config.yaml
n_head: 4
n_kv_head: 2
head_dim: 96
vocab_size: 2674
activation: "swiglu"
norm_place: "pre"
rope_base: 10000.0
bias: "none"
tie_embeddings: false
lr: 0.00457
lr_mult_o: 1.5
beta1: 0.9
lr_head: 0.00496
decay_fraction: 0.602
train_tokens: 260100000
MLP neurons of a small language model. Each row is named by its layer, matrix (gate and up: input weights) and neuron, and shows model dimensions 256-383. Each number is 128 + 32 x the weight over its row's rms, rounded and kept within 0 to 255. Numbers have three digits each. A neuron's up and down rows have the sign that makes its largest values positive.
A block is one neuron, or neurons of one layer that tend to fire together. After each block is what it responds to, as a language model described it from the Wikipedia text at the highest values.

L5.gate10:099089115086166199098143035160081125133164155145144126112136107185153090093159102189113130086145114123148075156157070108177123099181119114134103100160113106122138121117141138152117130163105115148105128183059210070079122101059134165199147194127172132153155178098146147135108126136104177171131088178094172174141165082170192174190140165114231115125117107163125142106111104096148131078156
L5.up10:118103171118127074152133097172106139158127093117133090127060122115104106143145133157147153088192204105189123131138084103113123140121153145113087151147135127088093113166133137197168170117168149109120144206178101153158109147149101128137113156113079092128110112136076080176106159163059120138169179167114125148196074133166168137133090187129134073176151063161166097117064094092121112149167
L5.gate80:107117111140104125154142068124166085156198164089126104125113175149140157141097165147138105141120090135193126088168135124096126139111155115159163109100143131161150115109096127148141138130147115138119119127158124148060138092147157131140157108210131064057091131142126193192137154063158158103153162149141096125176139125121096132188172111089105113128103067086176177084154074118142113222127
L5.up80:134196148114128086104120120129116148172091130110076146110099147106139146155143152165073095101128142083118130136177128126122096143137151102067099174082128166165133080099143117174109089174088147094083189107124139204164102219120111133188182106138123095111119149183183105144106142164148041118139141168158152161173120164144140160124101126140187107134081110110162125098135101177124094142125
L5.gate189:111082137122133121101142094093146087064173116136091189154099086129100135168111124155115174126136107136131135087171140168123095142123103177146112106127132169189158056179127171154113140197146140110102153165132138155159077133103173168166094148151123060069160145166162102150141086154140135115179120183141120111144126151146161164149153108114144096175107077205135142134156097179169157087143
L5.up189:143128169139130187109132141103151095116146132160090123162111104140107158187102083179099129153172049110117164199189122136108109164136136133104159112158075139118201134127183121144086128208103092140105129134137092177139069136169153152184172125103132083095146104140108145101161116136060192092096142139157106146096118100151230148141147123076160108143143152171162154088151134162090136091122
L5.gate277:120158094095126103125136179071138118148127147101095104117142217207113120096111145052155143136110091093175130088177108132185135144093133105136110121153123145124072085080142193197178129141146069132076161139168142152138165112204136169085128157139129158148138131139112105138172158136100128121125112186226121129166137150117100119105205139141120098119096169161112111132096143102147118075126
L5.up277:112131098137126204148108085099101168163118140131131119143159127101111159163157104143126101154073168093110136136143070133113089119178141118153092155111133169175153161111152062115089167129125113156234174092129112121143119130098116126110083151155170134147163118104166136116068117149101111089125132114140153123130110095106132144206118182165187062164067099141110139101094146113093136135147
L5.gate469:127158101132146098170117165130124115114138173164153126132157157117148165144151170164059140098109123108141179110155104106183110126161125186114097107123132113194163068193126160150123101096190096128061094098143178168141193092091138150168126098147117096110160118148182153171102083138138084173139135139190171083127073081112117221186164066119172103189163127100130113102087098156095101106104
L5.up469:234060121131168151144174088109144095134123178156111157088110101111115128150146160188173124151145096123136148137149119190110086129093078180079115093133163134161097114172193147088096109116161108156132140118148140147177147114115107192192127117173120130138144156195100193131063175153131118104135076167107123153191145112131151172095125152098166130117099126133128094138152127143103168124091
L5.gate668:134162134122101125105075169141139098063149101115129097120154140167173178165135077145133103106151112188108153130135100174131046140084060165107143133127164157094117064134142130136165119221170140135141188143114090152095141156141126120093127084111130120089148096130140155154118147135151081119153201115161087145154151134150152144093167135133127106130099149125150162140157083174086153116172
L5.up668:122123157135155197074144090157099173111141179110122170156136081097126092139139124136081115086173117164109111154087132148129100119117095146110161146192160150137137066187138076126142120165177112140118116108123128124129164190129150152132145113137158089135177166068160160135101133117128087158093135102158087168126116128089106114118096137112120099129103073063246107129189141113097164110137
L5.gate764:089119155129160128130083176177114085118133148089114127188109131149105115144065201131110098119185098106115187129193122110068135139141185187112151062046139144144109121155103047136141139108121133148099081116128080080117145170081203139121122118142134149105185108169113162165188173176116105116105112094151091137091139112118142092131144103114124185155114081147139141061152095113115087083132
L5.up764:123089089119122139107130136085065094117138152143090090145096163116211115092137146129145093123094179133119174084171147121123073137168102057106069117130204179079140093096166123142091074167124098140156125147092163160104142159159161111146093117152131102182163154206107099095150105129123138146112125089115153128189074118131101167160062120108126186154095122158122113099115114142092130216108
L5.gate978:141125154127091139132165147128070152121123145140150181142143151098121104101109096121137138093093129170125121165101146124093146103098155090129111118078089107127216048126082128096144133097124176182063101035058114154201174178148132098133188086090128127124129166113092166132069137148132083151193085101198209062158143190140137108137117138155163088190143126153093182076120151079123120113124
L5.up978:151140108140131118074147100088173118163138104155094119092118147097083167098110072112129137154187096113141219147111164109212110102132129100112145192120093132126089120209159093150173210154146091148125092118138093181158196125171132099092098080108132159084176180180114147178169167156130103131089117103048121105139189097108108127188135138090146073124097099095127092161136159152135136116131
Description: Past participle endings

L2.gate103:157109122108143167172138155137103140072147110132126182122091070183140117169116136110117171170208161128150114095174114100196173164202144117205145168131176162151176108117091120111163129170121078111157166130107105148089174175068131152116153184133155144126118102233156148175141111084090137151058095117158120153121122102074115162136165163179138078151102083133116154115126145128099063143088
L2.up103:135137121178114215151169151074110117086144162082122096124128155175112132086127120110115174052096161199107116164103117091148095142162064165144074158131157126143134111134081168147065099140153143148186158132121133141064153162137131113117175133102095156142114117185084131115073106115161148108117174115163161205132129137177123100088113072091092157105145112143098145147170156140099135138126
L2.gate306:151169089115146080149076117150086118115124119150124141139089132108122089127121207088098069137102113138138169099144106130087121069133128070121074150158065109142123087080101129169155104155150111113130157098133147124130193085176099180060166130142056101165114142124143137183159095099099041159154155142130094126131094101145156078165098111112176099137161175109119123161144123138131175200111
L2.up306:144129116172133095115066127154177148121143127134115071123134135144088113143130123104115132122151184128126126094145119164090098072108094124114109140157102089143112113121101147150065079153160147102136140091121148115149204101129132064131129164177099114149118140113137158134168141123043120094120141162127146135086115185157130129129134116112114110113141150127083164189128133117091189162120
L2.gate374:170189150167114137200128123151094112128122189130137133168063148129086185072094134145172166123089129140108127121133115128134152135143086153106144143078137172158110103098112141130146182143169128104118127127142147134117109168144123147135173144079110079125137119139101107126090119111142145139180135053111146129168154114100125113184088137121155135135151109084120137090066115139147152157151
L2.up374:116168142167094115130114139158136079143081172091085154216156121153139170154082154086136108120097162171121124144131065120111097115122098121112115125080170152142160111144145153118178141188141079124119164139134153143164170082115119099208117136078124043129143098143000140146163125097144134096159139150137214123153102119129122209171100130081128141135117128103152117160102142129099087134110
L2.gate375:141094090169088117088125105110084143120050134112135189131121111176143108181104084079162149163116144175180141161132112114158142150147145123146123202158133097124063111128131083132149157115091111082072182118140056085126151119083193144092171111093194161170086099157191125100139091069151064144119164165105076149161148159042135127167070140143127081152075097179120109116113105104113143115141
L2.up375:124098126111138118071135133112201154176138158081096125153146110156131163117167106146173161159124077131086116070108066198123144132127104204125123151086118136102136126166130163135083110131161098076136156152129165060103155118091183135151118104146195105175118158174092180086119115131140091201150112155111100113154107121152124124139163124098132148113085093106128095092070158180106143086117
L2.gate521:128066107146180169124073128070137144129150139179135120114097128179140171120093143135118141183176144130161171163107146156099093159169146143094135176141142116136149143130095121140042103107125153100132136109130137115161096099171126170134092126156076061110132130090108089096128116132110129144124089112108138092172112133081058093177085112135060124150217163086114089129147162114182149158107
L2.up521:126102145131136130121110137096110070153146109183132111076117120126152141137170168165055180125106102180127148135125116203174090096098082104190153124107154143174083076158115162132092136183105116068110186090146107186157150085107171174122148118100130159183116112114099107099091155139091125064132142118176114100139059136127084094162125078081073074143255089123124084135148114121139131152173
L2.gate711:091078152149102083101157167120168164148096185118148140160193137102098139125151041143088109135074078128178114188094150128107073122105117085149107175135133149057139093099130087131120091092172151096107104135109181143145126053044188156104153101167089085137109161126171137120163129157174121183130152132119104146148078096062150112124129101162204165195111091084114085139145169059177139127139
L2.up711:092080101138083073141142119134168130119101035151132162112142167160113157167133123128151115136130170206089169142133178161131129122130071097146113110165106123107133100100138088094074138124139063151128067136138104100130103162124129170175149119127092130123104103084137133070178153102190155171115148105147164079137122136102070144119133104110086068097152122085102148130114162092137127156173
L2.gate776:146166127116086134172114100127132164061150102150147109190121112103123118134112121141100107164199107107134095149132110136147128156185096105140092126124189152149121135134126157151091123166151147093150100127143147082175163200121140165148091140117158127130185115217134169071133144157109128153106109208150202110112105129104139159153255103142118135142137100096186119167165147084134123117144
L2.up776:120077124106044166140152093050173131082133110060169087137137091129085107136102144113091081143121100150123145191154116144121156120142115076154131087127132138165121159133119133145136103115194151109137094121139138117108120224150129161207155170145094115141091114217154193068137123103054124125126120196128112099042113129134148142121134093129075135136144159087199154150190084082174187140142
L2.gate800:090116111124120177124105096153118082080086096170116165160156121112179178186134138159138102176132191091168072126162136109129080084126106114130091100084185121165087159109116137099134092135118097114098146133091128131159087142067111136094181143162106143126085109153088143112150122133080115112093068146137134106110107135064101146121073132174121112132154114074106121125171129131124159107206
L2.up800:121150107138101126115083131088140132107118134113123087071127140129148127116148143138141143103124146144141100115085151149112107110123146070119091121118216115165084189088088141183106080086186113064166140139117126124138096144122125120066143171167138133104151164159104183147127130154061148068090075114154111172151133116098163184071081096130131106136121081100053102100119113141131172109127
Description: Career and event verbs